Weights of a small GPT-style language model, trained from scratch on English Wikipedia.
Architecture: LayerNorm before each block, rotary positions, no biases in attention or MLP.
MLP neurons of a small language model. Each row is named by its layer, matrix (down: output weights) and neuron, and shows model dimensions 176-271. Each number is 500 + 25 x the weight over its row's rms, rounded and kept within 0 to 999. Numbers have three digits each.
Before each neuron's rows, "raises" lists the tokens whose logits its output raises most directly, leaving later layers aside.

raises: "to", "th", "top", "st", "tal"
L2.down482:510488445523487527525512508490503496494508483502496519525486460493488494471501516496522526462481488526465523502495497486501483494470533495486458513482526470530503472460464496529500493482508472531515510501505483515465479512495497496531437496475465516516514537485504464502487468495490498493

raises: "li", "bi", "wal", "we", "rea"
L2.down1021:509485484522488529534482486495476500498493492503533524530485476488498547516545496478473521498534516481540476515472490515498557536513485506500491519526479505510452493521469541535512516498523492508543504544525474501488436500496523490498478451521496505541476541445516498546485502486505510531

raises: " up", " down", "mer", "up", "alo"
L2.down1139:495490464506526504466491476484456485506545504512520490542510535479502473535508485472487469467532528515489465484534487508473523490508520549493489492507473498517438480514527514507494476556511474488512528527539478491465465500505546503540457515462489504535508514522476503534527480512497477560

raises: "rom", "rec", "rif", "ua", "rid"
L2.down535:561511479533483509537501540487536483546543483501513504484520506504466503541512511476509527504465486465521466520516505508503469486475494495488526487532477530493481483444443469468502511513520480528488520493489557482525516498507475513494509472554488509447486504461474450497479509452532501548

raises: "sha", "rest", "no", "lor", "red"
L2.down1529:538495506458484478500440479464524496529506459537511522522500504501485506514526487512534508471520450511498501526478495502480499562458524479504550485496482500470524554508507486474543522495546572474519530476530540461494545487484473525469521499524542493528544500473516472481497474521536510534

raises: " south", " north", " west", " east", " northeast"
L9.down1273:495540491513496508513496482440450505506498505509495528525520462459506518527482511500507491479501504485543517463494497556497455464534536523486456430521469479519489496478511510524481514479471501503542511547521489512510485536491501502532507482486493491492485487495482533474518519512481514511

raises: " times", " others", " places", " other", "ows"
L2.down145:475526507471503484486511524439543487462519513501525521480447475515497496502509513459506483510493445513507465495527506464536488450502470541474484541490511460485447465526456496502550476553496463477524520528449474492559494483474438524494483547498475487463479484489506467507491527502487501496

raises: " order", "iti", " charge", "hab", " min"
L2.down16:494453479517454490476519535496537485479472497542454494490478509496536485499515486485518509502566520449492510559501470478500487506534490510528478472467562479486474497525488513459469541503490509495505469542492499482523578489521512525545531493487466523481515542527525515495531500484512501471

raises: " same", " latter", " following", " last", " first"
L2.down947:471490508489490473508459474450486495527476489505495490530489498513518500500479519483488479511528483519519489515526528501490492516561506497512497529486518504494480467514479534518508499516512490492477513485476462472497508456507507492536509510485462521502512507472483494482514492493452506523